Weights of a small transformer language model.
Size: 14 layers, width 224, 7 heads of 32, MLP 896 GELU, vocabulary 1024, 8.92M parameters.
Architecture: LayerNorm before each block, untied embeddings, normalized queries and keys, attention and MLP in parallel.
Training: a variant of Muon for these matrices, 216M tokens, 3298 steps.
MLP neurons of a small language model. Each row is named by its layer, matrix (up: input weights) and neuron, and shows model dimensions 0-191. Each number is 128 + 32 x the weight over its row's rms, rounded and kept within 0 to 255. Numbers have three digits each.
After each neuron's rows, "fires on" lists the tokens most often at its 100 highest values on Wikipedia text that the model never trained on. A number after a token or word is its count.

L6.up463:097140173186131111147138171169121202093152140172145079066108149144148091108101111071183128166146148142153095107135120090211125115081112142172135129119109194077112154164138117135076121151071070118135153077141179097148160116097171070109132132074091150159103136090147128151170122100119128109118154084136122148073159134151105108174143120098124093123141148188155172085144157055098137180102106098152135151089187176141158120060150122067090110162149153113097062103107124118123151104161093155122191092182122150134094144175110191128136117169184167134089107178138120051113114095100128132
fires on: "ated" 28, "ed" 25, "n" 11, "h" 8, "en" 8

L5.up749:110146072120109120103138137095155176146084115159109115023179143127092131167079101138124155097160131146165127115143149139149101154152096163140145148118175156154054064093152163106098113148056060139147142121129172131122149117210125052137168146105102165161119137059074142108076118084141127130107142124143111111118190116116150080161114100153118110090158114182097167112175054077171110111152156150160150136114154124132179158108163093102148126126191078153171111192129131125148148120128121155174179077147084121101158122160133182106087152130100077112098172123159111101175150103168091167
fires on: "en" 47, "th" 17, "est" 13, "ast" 6, "a" 6, "es" 4

L3.up90:176136106125084052111093165149094149128135164125090130209141096105116150147216148139129133084104134126180126126153109114114149094235152132147070118057128120064063140158123092131100127085138142107105144121090172198153126148130160077169186129114152123149105117172153115157096107113118076142122092121160110140076143186143121171129155086110112099139170166172118039146131108100038095169094052110124113114118112131124116130157108163147158138114200116179110125134097104145140140098119135106108115098140092134100109142194125152132128139080138105097116113130105084137101117154155119079
fires on: "t" 40, "is" 20, "im" 20, "ip" 9, " it" 8

L9.up679:131160169129117090111107130135168155102110153131171126139122114131110133147111195167122099157151202114071166110056118159151227114142099106165127105160119104181087110136096086168090131128156150139195147114137120102152129123092119145118156104116125106093108165125131113123184174156138129127115123060128101088124128156124118085058080171132087103102042095129150135077111107157134172076093156087102216147100080166128178115130110140125101110154123144105160148185103103092171161145117150099144133120201148147151114106182094129137168158061145111145143076159058114122162111157083206111
fires on: "o" 90, "s" 9

L5.up181:148124176129148113160122116120111105143174149103099093136150098120081117044081130175107120107119115154121119110134114156089129130142130154174164149173080087221041085084112100175122146158073139171134109109104107136194083145087089117053185110164145127072125144095160127067149165079124092178075158132130149122111123162112112123092083148136135157131052109195146152135167103154120174113106123134161149152136061134173111089119051098205148153151102156114144080112153139131193162110096104143106182127116089136127133112172135120155186187121125143098119184133095109136130127088132179115
fires on: "o" 96

L9.up519:108098108124148158148151132118128140082135127135089174140052107109117100105117144069095103088085158153118132118161103112104164114121114044118128219101122126149110108175172132156105065140113129072096102111140110131064126153155150092147132081074138140141069165119171102094170138142107104115140148160094178103130171139146137118141125103138120140144169120088123076167180134121104154171093146077188118194165131151115060111124134133120057155147114109141166169094166069154081129080124138193102125147106213165188130188153085067145119179104123070140125132122114078148119089156117104111
fires on: " \"" 17, " m" 13, " that" 11, " " 10, "N" 7, ":" 5

L9.up273:174172159092135093145226147107125117143183185115091161117080160121096155137088188106085114121069157094129102131119138128120116119144128095137112118112083090155180127140123144106042106173089100185137136132089100168162156157183139080178140125095138095145133103140140175093125104095173132173106164084116130130143158096141165195165131122153170148084122088170124121156126140085095189170113040105166156153128101109090147144096104101094137132117100163113089103156088180105113063182047116095103119214168099103118110137115132141137140161161130139134107155107171182076112079101100159140
fires on: "f" 15, "g" 12, "b" 10, "ing" 9, "um" 8, "t" 7

L9.up376:121171095119132148107171145202118114096150161108131091128119075084097125106168229161142105137135095105131111164144186089117098168176133081139125080063152073154114097141155084135151174087111103103137124153085167054147118077138180072093150098157102120165183171118180084086114104161117110074166098130142111105104144161103153180121120166091109111148153140152123125168174119131138112102103090144175147084116121154109202146154136197159150207094140092123131183109126059112153148054109135147131126102141152131101127151112122180128174088100091131136092170116085118170137121086177162130
fires on: "im" 37, "il" 33, "t" 11, "os" 4

L5.up601:103081153133117116191104073138075108129133171120103187090156087179104131105121091101113072167120130110131110123106104126159104126211135125144120111167140081099172099154119090094141148120183090106090137197170142106155142121141126134148093102128137146141115106135103108095157088108092116155109128049111152146158116105128087136150114073177120049156175143172066141150125141141111180191088092155134091174155136126117127163164103107095200189154111130131171122141152132095162180110055139120224090169148073163083153142096127100152172146100102113194071146099143170084162160169163129115
fires on: "g" 29, "or" 19, "t" 14, "c" 8, "ct" 8, "k" 7

L5.up477:102120125106095159122181103095156154064157163082157097120092119160176177126150133119141077160152106164084086111157114089128108133194180135164101151174035143179117170094129134131125091135158115107098054127124065148162114122122135114116090148092131117133062093126139166127097146165104070102163136088112114133127076072126099143128118084153114147173082057107141136113120095144174147157131112081188162182097169152134143122162150103102167166159177150079110138149049178158097098127125211125187155142159149165100167042137089089130108163160148108164146138093181133152125121109147160175
fires on: "p" 31, "ap" 13, "f" 11, "ip" 6, "our" 6

L3.up403:086154090141121172090147116109104184158089123079076136100167127112047171119125105117149162148163176119119125098162181088163146167124129165145085121134084160176182145085112093109121169073161109179134144127116091133107171179070135061109089192112158118106119154086151112192081191143145129135105118172079101105124105080115130138101116151133090102171141181077164125122141177200165123138092114143139121162133180143094088150155157128080094095138114085159148115128150155108174109077073122081131143075143175106148167126125160183162125082080128097106064169156121117137192149134099084127
fires on: "ct" 66, "at" 27, "et" 4

L6.up310:063100134111071091095130169207109068146194153111151108162101110152163131167149136141141124109140127126107131079105128143166138100164117154092120126129078156163099116062105131146129082096138129089141152106121111166173115132132179098112158090098160111124147067197132058139091127167161176107119106139150148162154061134096143080117223139149087125126121116120092107199166157136088126138133147074100146095084097135083146170152119061164126140135121172159122153169129130064086108138124111148119140073099094188150147159110056182098085135126129173128211110124141114157083119083163190188
fires on: "ost" 37, "d" 19, "ou" 10, "\n" 9, "th" 5, "h" 5

L6.up27:094180136126176145119124137104110078164159139148179093134116125184142100057072085119148104159249141125153112109115130149138131168072110154075139177186143077104109143099153056194125125138147157163140095163134095096160140207162148093160088176150099107131105144138149100083108142106090149121118114151136066093163180066111094172178084120177156102155153149135105097124134122111069120134146080114153136163112140142172132158166128153121125108152152138137178093119170118131112067169077085101154159085123125092140107088113144161095124099165126084141112147151147109085067133187078176161
fires on: "h" 27, "-" 14, "al" 13, "an" 11, "en" 9, "—" 7

L10.up843:135170120151126107132140146120103135135169144129022054098050122086097090092095115147134208117158158172177146106139167086124115131141125119115144098117096137139137132144165140160134085166105123073113091130101135142168131197097138133218118116098112134120111134115138138142122140098105149178135145156076052157182090097154144194121126109133088142122108082211139149103082156145092081116121113121148090097113121114199119102140098109099164106166075120150163140153172162160121078139166171123171183167103107112155126204118122055150099121089101163136142121141192128083084106130128127106
fires on: "it" 45, "a" 8, "u" 7, "ir" 7, " of" 6, "um" 5

L11.up38:147134165128095100201182122116108118117121104138106098151096067100105129176131157077137166092164133123037100135113124147109147126138107136172148151147111078185189167075234149144126156150117126108102101112085157159115103099133186112128124104099071135096074198137119121125123102159148159073097147106190093129170152127132125167088109147140151117094121138135140151136133155180075126075067163146078149148162120112206087123109093093127158109149096145108125137133175143126118164120124154141148113106125136084164113157211165035148152077075099093142128195167144106111122103121161119116
fires on: "us" 22, "ic" 13, "et" 12, "it" 11, "as" 8, "uc" 7

L2.up710:139139115147136127164140205071132144113215098151097129107115113102136143091079153094105133132161101114137152151108114192128135172092116099154113065158087121129183095089100122046135148136127133108157121134143147129176144100067099095122131117127126154114106087146141166175156138142167127170110149118174181129162162076147155155138115105113080135141131123124115114168106182109127070129122061047165155176098095097170134090121145143185140146102067132154137131113159128149127110155166126119141175101118104103079122074139196168145154096133133144102061091121156111173113068086112159127
fires on: " I" 34, "y" 20, "I" 11, "it" 9, "an" 9, "u" 9

L3.up873:155176064125112100115168149121137111167154141154160169095148134087130179106122116100130113120130135081123118161128096068149120186126101132121106085122188143206100144090172106063072173141133089091077163140099123081150140091123103145128110103161129175101159145147137090106146114140149057144161067167174109241142127134152084208112100158146150125170113094129101123156164097132149168137128082072182172135176176065095156128129130174128081121097121112152120161119119116157145117102141140168176106162140141108111130134137132133144130130091170164129129148072111146148138178139050068064
fires on: "im" 15, "ar" 12, "an" 10, "ur" 10, "ri" 9, "am" 8

L3.up543:107136162118146139167106148113123151181126109138087128134191132206148115183147114135118086086121071143144127091143139125092107170089101136103157173102087119106115104048163144110157103133099108136062122128152142104111127117209139168126063156153162180126130087105138152170185091113171104114131153101141157114100172145122090157089144071148113094083099121154096085129164073113153178068106141048142169138144130141157058169146131119101145116144165096071158127183147132186132129114180094123135117093171131115151071135155151143101147097105090111054147122182127148097155110108170121158
fires on: "en" 13, "og" 12, "ers" 11, "est" 9, "ts" 8, "s" 7

L2.up430:112104050116153200137166129140092200074190114157173138132145110139127171086146147109184159099113126067136150153141130097190094133166134174102126086095119094064088173082128140090130099141116083154146132152146111131087155167147094204165095146104191072145145151124170145129102065082069133170090115131104105089136117111118110144130137124113102106113101088128157134132140132140107066117132154157127190129101119118161115148080150154150098121123120153177119143144155131201145137119062076077152087122130128156161124096127103115135161123194127172181147130158125193114179083081110119135
fires on: "l" 49, "n" 14, "i" 11, "f" 8, "ed" 7

L6.up208:095111100159114135132109104131116169107169186161136120133153154114129082084122088061146068084127119116147195222136149099103125106168183121137111173127128076130120128113147142157167103106167120115112109149149121169095235095085140093128143215112172093096100108156084195146147064148125154142126133098117190099144168136142135183098116121126161119195155111163119135190163077164098114147139135095154133073132164143068111113064142155106136089120097163098122098155121114114144121171136081079121154126094086089146140065126076096103133122126102167124149114140138102094094128141146161108
fires on: "." 33, "A" 20, "S" 17, "N" 10, "I" 6, "H" 4

L6.up393:164130145116111131179140176167123152127075124126187099179084151124143109108108103110103151084117133158138095136096112071149071211137131074093113131209135067094107113140184085134140143075117058121049116161072118127114039148140162112147094121164129104151152110142132155106106131130109134090094188147200104169083124171153086163166164176119098074130107132099128170131132130135113107143104106103116160177136187127107134154174119175105158166096116076085189137128155108106115068103082117204070173171160136160148120121149123121137136119085098134114151103153112113118109076113174117164
fires on: "c" 19, "es" 17, "up" 14, "ec" 13, "oc" 9, "uc" 8

L2.up693:121139144103098111189156171125174073112137162111101164106128138102154120153112104092165133102076170154125134155178163105111176155107081163132078118100140197136131087104158102150132119127136124147134112122159118091146158166146136107094111125165156160109134129184128120121088159116053150105161112130133134135140141171194057174150103156185091149133111068189189085096102081153138117168118144162102055111109106053148138068103186110056109134124098085157123094067174173170116094093135142132161086138103199129103125115119058196105118146108089152152125152140059113089138119121161145143
fires on: "n" 32, "le" 30, ":" 13, "ce" 12, "ess" 4

L3.up860:125141150155157148109131089132172183148093101107110135110111128148124095139140098120207097158148154162095146119120178079110117155180152111121125164068118105161113065091159085100120151103084163114129104079148107121103146127076149103099128142116203164127116171112078060125150135070145167113089144159081123146124113164122163125152109093085078106092110105114156139145165126120063126183072094148126111131166119131083151138103098143072190164148183182148157145126135122130136083150115084131153140106107124111179120105125142168118135150124217134083062182126142053166136125131108112156
fires on: "at" 41, "oun" 21, "od" 11, "it" 11, "ul" 8, "ent" 4

L9.up580:135114134121115158128090179137169151125148208140137133185090133103141098130166097156093096115159133118095150151195119103122180067188134119156104144120128110146134195112162142103122121125146175108083156094077168162123126125117088123077141181091116107133162092113131142123151142172086135132122152079117131178125188037124106125142092142096118087114148121107092122136135191138041118095122171184143142087118177126170121132115151143129114101186170116188125110070086157168165135142049118071151091144093128070104088073081036065095145130175071139160115061150067145099137127145136124092
fires on: "." 99

L11.up679:100126145130097141111106153157124169110083099124105125067207128152139199104162067096159148148139102165131163166142156098106063067154087104082128102104196171111133107149092148113070172135117093138097161119070136081139101168066152077103081090139156136107090151115142137132144203123062087099158106148111151103096182149142104098133145122106107200151185145070106143176143185142162185145076164074100164126147188120126097165126137105099112175123135145116128124090145109186105095074132110141136157083105167131168123097127113174118204110083069104155182112150109094136127128124113098136
fires on: "ot" 30, " t" 15, "at" 14, "et" 11, "t" 5, " T" 4

L10.up241:115134159184113149153160085076168184132127067143107140115141071091134155151143136176128156106099154136119147107130137125117145096209107099130153157159115122110180120089145105133156106109153049140096084137187191119101126105125126122146160151106116160172115139115214156158155111164109141115114110132125151134174110174100033120061135090150154159106135122137135113118094101179130139124104103157105167173141157157118044080131168148104105181127105153090148158124136186050067130072134135141148154140121098071105109156111142117175133134046070089176079105111118143120181105093126143119
fires on: "ic" 31, "c" 14, "uc" 11, "ac" 9, "z" 6

L5.up161:100157174082175172136124135130137122118189108158135142109120183113118140130152134143153169103133136143094134153127081143090150148093118125115156123099123086086092115193108109071105147089176150156098136086128137153109128128140097109175154152172083137116105126145147167130078131156132139169087118090114133133107110155151171163118045099176111199085183137056022142144106134144156113095133188066152118096133146141202168099101098093137152140123150179102117134154100132116137074142123171146133078095131174168140169129105118104143130128096108203172081133210107116120097110127122066128
fires on: "ay" 25, "er" 21, "ed" 16, "ow" 9, "f" 7

L3.up618:126128156169126125133121144202159070097107148130118130155117158114139127089169160081156166117062153109082128137082140117126143226108136095132089075112158102094132157179159118134065140059106166148130073103064182088180132155081145146123145113149081126134101142129138102115099113109146149121092167144127163143139061115075151131153093121130174080132120081150104178129087155170135153103127132126095096117121175104109104161131162156154080142037097135101135116117163105176177137158125101205195136076139143102140117113182168143127133169109059171137115128125135100114127133156118186186
fires on: "her" 38, " |" 18, "est" 15, "es" 9, "ass" 7, "s" 6

L9.up416:155160124136124141186126197128175157128117103086096099122112139116134153157162124092118168110093176154126166119164109093103138141100093101150135073162134150096210142094154153062149106125158186116132165119138130126135056147154064156113177126126099163127072139119148153105120116099139122137124101084156145149161118157130118129141132085157138129128199124119128131116097142139161116099068168142108136119107130079203149070123123134117148113131108155119158108015183127105107109140106098159215137124077163168064152103146134109157194177163049109116157140173178092119112108062125112170
fires on: "u" 56, "ur" 13, " (" 9, "it" 5, "or" 4, "r" 4

L6.up115:092172160190156077084145098175164123121160150139126089154085118127119153094091145109062056125146155159095163119172162092149069123121121134120127091102166101139128103122120118097108124149091171125108156087106150170157165102149113126135077178191149144097173083142165118128165157110131079166179113135104097136141215129153108119098114148113070113150159111125117129180111139170142131144177155162141181099118110113195086167135151103090188158078101145141144076154085120157096118094129155165070130106125137115072112091168108159091096156100087188196128179170095156123077106123124115086
fires on: " h" 27, "r" 12, "h" 6, "er" 6, "ak" 4

L6.up801:105162144130158099148158084124092179065165116088116169141095128134143133118110183179088140072106135103137130117159169084099090129151149136112069160140083161095091093118120155153102152176121133125159112162131080113130114131147159146154142121108138129110121137102038188149126109174151121130155136110045131120211120116095124147151086126191156088137096106139114117101105152107108177133075102101153180083131230105151088065131083106046109120110128234122101200088047143105104112108110142080155118175082153140181110102121088126161172155193126160165124104113124125138116127097085104207
fires on: "b" 18, "m" 13, "f" 9, "p" 8, "c" 6, "al" 5

L10.up479:132100147186126112113125159233167104182113096103161153133082097128095149125122152070127141119086144086118135117109112179104105166149118090169197145172128141094106104137202107137125133133124087108111051161127145094117090165073089097116134119146146167167133161151118167081123154157163169090163148142114176149126115159130072152108166135128118102101131136159104152144124102124121062156089095136150074157116148140105164133105103152131121162101087149119136106130122156052057082075104128191127141155203149071129125165152154099118087151147145102192103138147114126152146084099181068164
fires on: "es" 32, "c" 24, "ec" 22, "uc" 11, "ir" 4

L2.up593:121101150066181129093169114157139179152185097091139120098025116115109139189113214106125105191156149122123115167128118166148108151082085114120112136137096142143158128115147113128133113137130082106141103089131147156154107063130125120115107151151103145114096148090079076170146102075143196124094160187097135042119092143146155173100087116127126145116131137155091141116129094175179110121142109134163177138132073106116104090108141128126132094169102103130122138117168126134112095129133161177139115201131136142079134039142153103130130183135121097204133156163044146159064126198205144135
fires on: "up" 53, "ame" 12, "s" 10, "p" 9, "ul" 9, "ic" 4

L9.up711:116171136144106092192134113101114178136176150151067129045130188123128117136114183137145138114118140096126108131130098141191111166116182089085107139137067119159145127153116117152113138197116080081122108111077138081138085164123190107187116154118073142083143138063086125173174148105141118162120126153111199188134184091158153091159080134143122203087113085140067122156116079133097081124126105083124123142105088121147176089171126097093126128068119133125072122107157135099159114063168106165163134151135100116119151159118166100149127116125122191164148167117121105095072150129136130116
fires on: "a" 27, "u" 11, "ur" 10, "i" 8, "an" 5

L6.up101:079136043148137130124118151124136175148072161099150109134138095180129188098200160115126141137106185133116107146125125135149119108186147075139100170139145123111134183122165136088148096210153150074121114101113152159164139133118193114097075175128074181158139147131077173140144094164106077134117163121071152125171108127095113123084114160100087146141094078161139134150129127134126135081116143119178109139139166130177160112090225096119119123127203125148137132093129161140108091138155177081106115133123114083092114112085101100087058122087178105099138072113066094123105074097096135085
fires on: "th" 39, "a" 10, "t" 8, "er" 6, "." 6, "an" 5

L9.up755:114089138141149182174146115132148201086170091119135125142117175094115099121119171141150167152088203103123140124068108111082101179144139098101158093124118108030089151192139134073167171064109176125157110128184120138160121094140143121118119151138148184197104116107179145121120182116148141090090086118103139099132053181151115117158115112127098164161112111107144074123118117153141077134152156150139079108048077149130095077104123146109146165180157128114103159163166035229109108104103114139151106093176080151137153127120137095153170096093089162138093178162134155148144136070139100121
fires on: "ed" 17, "d" 13, "ess" 9, "f" 8, "od" 6

L2.up588:120111149179105051136138145140144070142094156093165140147183152171102146118123125174139139097117111120131127100142109106102145113189111116174124086175167089203128153155151139148121177142081076128148113109130123143105156098126132136111086143118157110133134157108151116154107106081162136106079147102120153149096090137105084208124117103173125240108135183136102136150084169103102196144107127144190152119137134142086096169116113187098116134164150104141129127084194107097142119047183152107112061148139109027133147125137210097138151091089121152081073166119124132112138130138076109140
fires on: "im" 27, "w" 27, "ord" 23, "ri" 5

L3.up731:152166104102148147062128173064158123099120106137141154159203164129129148125174163083102131078184190122127121108166135101139162173116136138116148100138139093155119125102137158127154158098171074061061157119090185072154187130116113129126139135048139159126193146115141116140100152109102113199154180100100049155105201110131137153106128080113085108125169090086143145115108122107099158090092162119161138081109211130171154127116153139143083068132124157104175126131133108132178082106079106146104181120125076103106087187134085078087116156145123120116145107117148157087127130150096162141
fires on: "." 93, "s" 5

L5.up651:123163087118165106202159078104107181126183157133129061121087133137074146094091100104215173115066167097099138196121061132117115128083104112163167161112132109139110135107126175160139170113140056093108139161151176099072096169075135137126107121103125125141063126124143145160157147178148170086091143115112150135035109152118153068136130189092088152139117109150149169064142114147095129088079107114154141170082166143163115108179118149139097070100136109075107131156113078098144156156156109189157139164132174135168143120148107122127098140172213123101104151167097058164136090152161084088
fires on: "n" 45, "it" 19, "ec" 6, "e" 6, "en" 4

L5.up226:155083144152106141081162136107120107139140101120190148110105095144139146074123141136140107143081146124080155156175112114101146103141165094116165148148148126150124093176119139104133170112160108146189102084169144144097125113101163183058116191143155176071127119139087106080168078161167128153136138097166130163110102090134058168070164128148114179194115115142093134147180093169148157129070101098137134093164064105123101096094141161127070164093173145110140135081164085165162152143182151151113113101096093141114150116187178110176103141129166159075095127155133182076143159103035165082
fires on: "ers" 34, "om" 22, "ri" 14, "im" 8, "V" 5, "ly" 4

L9.up775:125148156177075109177115101155107116078158114125112195133072100178151175128093141132131126095174103127153129107127113134047129173133104130140156128075073161166144147065099103155130110105180159117088101165124111106090094110175165118179095125185114182138103123147161163175144157172157139069170137096228115149116099195120060178116086174109130092092133130109089109100183115131157147089147147122105086151139196186113089217187121151156103135152173101132105137103167137132086129137193173092110132077170170110118091064138116184105119131094076124108126126146144124134114108149135177125
fires on: "s" 41, "es" 9, "y" 9, "ers" 6, "ies" 4, "ce" 4

L3.up887:175115198118108087193089078211074137135148178116151139151144117206157054121122122120122116175075129155111158145171087202173047129127155147156121120155085143101052113128108078098160111156134109140120102151150138135131100172106139170153110125108069071179110071140164118134147124085112126169137189169106167111156145145062095089127115089117118161129138094165091150149134130104069147142099115193084113158137132114162177102111184139121212133202154121144122087155094141134108090150140169156123089179140096098141133041125107110183148115125081091122115097116114110146166120124108138105
fires on: "ing" 24, "re" 14, "en" 13, "ac" 10, "g" 10, "t" 8

L3.up249:102144119140136125088109137119118207156124177150085062140104123136151138129106116113112065182160163116077115149099151137132092155163121088114093119109143116141072092074134122122116115141114148069102137077124160143073113164122082133149125110129160204150091115141119189166137100158124118108071153152073214191128177152130120062109140127160124121132172189118109138170112176200130188084203139139202086109154134235139125091155143169160165131132112139129129104120150089164119100146143133189089116146124133093066122087119111149103131141135128128146139106107117114151088116034129106119
fires on: "er" 54, "." 29, "r" 6, "ers" 5, "—" 5

L2.up683:134063182175105132167112124166101126093183120161140127188146169182141105149144115151133151109137118150065130131146134111094150153125059124144123076117085122129176107085049154160155095078100126173175079100129160133162129174141112147106124155182124197105108095129121162151185086135136151086156102112168149168091210172132122182155134101174101117135118108161128106177102106169165098144150120130120141058175073129103142112122159141136103168127093118139143151115137115098088084114101099147145081157074109148080105126132136160136104151114132128058094167188120120103159075074138123141
fires on: "es" 19, "ch" 15, "om" 14, "ess" 13, ":" 11, "en" 8

L5.up219:083098128159117124152149111106107179066091150132052141134151168154115158161095105093091123148102089110083174116152106186108145146164193201130191149153104128138133135136097128171131178102131166101114115113092130077084137138110135121152186118076158188072108182124136088135091145158150145169092171113179089203145101099131144157135082199152116102137149173041139099110119114106142104141134140166097149135165165090131077124108145132112118045072125088132112146118183154134126126155101082084170123082068147117201102155201135111148105088118139115125127144136068132116155138127105168149
fires on: "and" 25, "et" 24, "all" 11, "en" 11

L11.up674:062089142098083186134146163117136149156118197164152131100110146185069143154108137145118145103121105095169124119114103144103146165116079147107087145162078092096114108107143126147083161177148136161184144144124107127169110152171140109141116058107109111122167080161145111164072166164122163114139107151110130142147089093099154093112121121139091147137175137110117063190121128095176125125146166168161139056136203072122171144098129144059125172035148131147151074078130140140105040124129105184138184107095121139132212106178112106089149144122140123103208108124145105192119160111068143082
fires on: "ist" 29, "art" 14, "ost" 13, "h" 8, "end" 5

L6.up174:139130089098129099149120139139111048164109063168139138079095103092071183129085131089148128146060140145191077153148093095151063223094141135100189191148075128112117134126158065120144103152123107122063168125108133153164106164172138069125104183111153110129094158132174117089182125091143126123091127155139101138094077169108128147090117098117127163156136102182149156142104107078126137144090082068159094140118157126096145140152099104188099136088174143139150155109125116109068171147105115136169123135145130106155101170123158154124180114118101140122080248199109134107129139102208155112
fires on: "up" 22, "et" 14, "ec" 13, "ur" 10, "c" 7, "or" 7

L3.up308:154109168143116154124155139116129146106089181093091101121115104124106110118091095115179128107125161162052136166150160099126077114176098102119102104152129079180114124095122123110096136191080117105131104101146152106100115139162168171121082134152150103077155181078153054071135126094138182115068144138124115106139135135164120160177127174108130100178137155082109179126158114162134141066095153155099140106131110125087071143085145095165131159123163110176183136070128219106175130125075145148157127137074105178169110162103146087149141082135107134105141172161119095107091123131110171093
fires on: "it" 36, "as" 22, "ame" 17, "and" 11, "ion" 5

L9.up701:111144192041056163115119109119114198168101132080117114114133143111109074119131175112108161162090121149177169081061177125133134087138151144137158064170142128108114126120166107170072195111150147120169071130124107121152140120037166131179168116127136130152133164124136096114153191135146143201104114146119180134103126135121117123144112107114194149109146113119113124118150149162135140056176148079101156077148119039117134102149103176078147128087100121103198135140102191115091146142096150136191109119113092112152134184129140124104171148132115136106112127171107158086094149073106069167
fires on: "g" 27, " at" 18, "ong" 11, " was" 5, "in" 4, "ot" 4

L9.up666:186050204078119156096124145108137123188112148130217102168141140161114115089158140112120042125151145101149118087149114054140166137136126148092124149150124137161122163180106190109080078117157107139161054162111090121125130187137164072077140108082103089068085112165135141058162127150114136093165143113123122183105151096126099141153118140086139127103154133127065155151169106108140068120096181139093152170181153114143125148112119137086187078124125192134132151158151054117166173169121164087173071135108126099161106130110060091154128107111130145147162120116112186116092134144112133125
fires on: "." 54, "\n" 44

L5.up474:121114125121132120075144150196151116137105138099143096091163116060121173094104115090163161164076107157080118112154152136149192098126156087144159140096128120191101153134145092068101100168102172142124115118132110147174117152162156106107172108166112160148162143176179114102158156163093141137117128106152153098059162158099165160159121133104159085148121118107150198220095163075071146093056186098137134119184147112184196130149087139125131120181146133184122098127110077083130100094135120106100139149126073074141132060097153101146143159118116109135090097163123068135153160082151120127
fires on: "ot" 23, "r" 13, "t" 12, "am" 7, "ate" 6, "i" 6

L6.up708:087132083160097143112079182100148141039118169125163126091148142094108089130103164107098091104146147189084181080161072073181139118171133165152153097144169087128116120175138129123111111151165162110107109099110094147123180124159111114146144131104154118157119120137132125093151147141109141108118132090101103210152120092153054125082111135116142077156175130139096141110110133112116190161137166146152052063157100121165124097166118144163130134106046127119119153094137118114155077060077106168160104146116094198153087153159115100140145099115128129146076166198122187103208102141152102129
fires on: "et" 32, "y" 21, "os" 10, "ew" 8, "or" 7, "t" 6

L6.up531:199098117173161183174126092172163113103145146111140130124156146170148102146122137151116150155161172109158082108157097085095135189123089152131091107103179150131120127121129125144160170124125071051150083192119139121163097122147106107095102059139127090094102169091104133090139156087132150094086174080116108093095124143118133131142105058120088113093139165181169082137184180049135109096151124111101123141119182108158123106133145130154165129137105114142064229116125076106144199140109121088070181129136079155168119115081139116105121133096056076140170119151090120122099138164105122137
fires on: "at" 13, " U" 13, "==" 13, "in" 11, "ur" 7, "s" 7

L9.up316:129102147106123149123141126090087100120066184118124122132090121076136055108064171155132167135086158128089157101151128120169142182126149074127108097096093177132192150149118115143145132112181084156198115136200078195151159180136110033102131186076170058155089145110129119114160119079134133131103087112082117131152154131127115150092107129162096112122117154117171161108100111119151116122107122079124124146146089146099118142123118077161090129131103102143193187110160119149160118111157144164142116101142087104115132142112192111188156085102171176117081071099086120064118116111170135123
fires on: "u" 23, "at" 13, "c" 8, "ch" 8, "iv" 6, "p" 5

L9.up629:145118079089128186126177141142135136131105103175117142194117190149123109142109165113158147142095154053175168134136112128140173143092114066117139114088175148157097157066124088078131143076130114153113136125081152076152135107073153162132171151129159131120119185072110095108141178143109121181119206142124073139128141093130114153092153111144109194138106113109121117159100108153091166106078182124129146153167160069146056122126184124151114145154099136108063132126133182167193087140126122181192129101148140147124081165158132134081121172135088122126105131144151129061166104095089119146
fires on: " |" 43, "s" 17, "z" 11, "y" 8, "is" 5

L3.up656:159156152118093148142084189114132107125137136181166090130107096159119123099104089086084136171121143151159141120098109133199143114172145129113145103146147106113098190107131154121134101138113127156171087158141163099169067182118168101123153120191133136067097136182139089108155136165116139143108089095128196163061131058130106087146124125167136087133115120171144133091113156122135168119162137150158116151139086163090143092118116122156135141086097142142181064097174141067164039157207108131135146084181066091115064078168177145136150093208095141116071121105140107063122134144117112149
fires on: "ou" 16, "an" 14, "n" 13, "un" 13, "he" 10, "h" 8

L9.up219:156141162179167141094143133174147193164191110120199079121144119090124115092144123126130046156089128060158146156140103147059089125179084150123145131123106146173069102071131093148166176148160137117110105115098130110120128110118147109162125134097168163165145069053102136090110165167152130147165159139125119018160145151151087152138149111155112154185136102165115108150148168089103111068130140156114153170027138119145117121129083177114163139117119124141134187133091143145133183112119111089058107148118148144129108087079135060129083185115068107171169170122107130116108117114131120105
fires on: " r" 29, "s" 23, "ur" 20, "p" 6, "g" 4

L11.up518:143100151158098082067056164131095101125063104149122125145074171089110132157100133116119093115159173117109168131137114144136163092133113142164157105123139144162108090107139118145088166157107101127100066132138154148122102192127107160144179072123070160073146099112140135095196078118155188039162164143109179114115125160075128178106080144146127143114140130119135128126121129098169144166146155125150053124197154116121157155121132147115106141091120142099163163140142083149091152138102190172159082151164118052126149139076109123118120141155159116178128179202047103136124110174168117121
fires on: "s" 17, " s" 16, "c" 10, "re" 9, "ec" 9, " re" 7

L10.up724:061161093114117124155130149104106137193135130110131155123159149126194130136144146113122101070132116126114104140101173109123115166108135108149119155133135093142215061079136127102143131145167161111158164132108112107217086146103060144158084132049115128092108152141142137142171129208096107111117140116139133099121061121156112143130093169156151116100172096141133154181117159085134101114174106070107132143147116093149111109196119107048140133074095152128172058141184155115135089159071141150095102091153168109158148126174135158120130109162084122144129150097150105127201070082095153146
fires on: " pl" 26, "l" 18, "an" 12, "h" 10, "ur" 9, "it" 6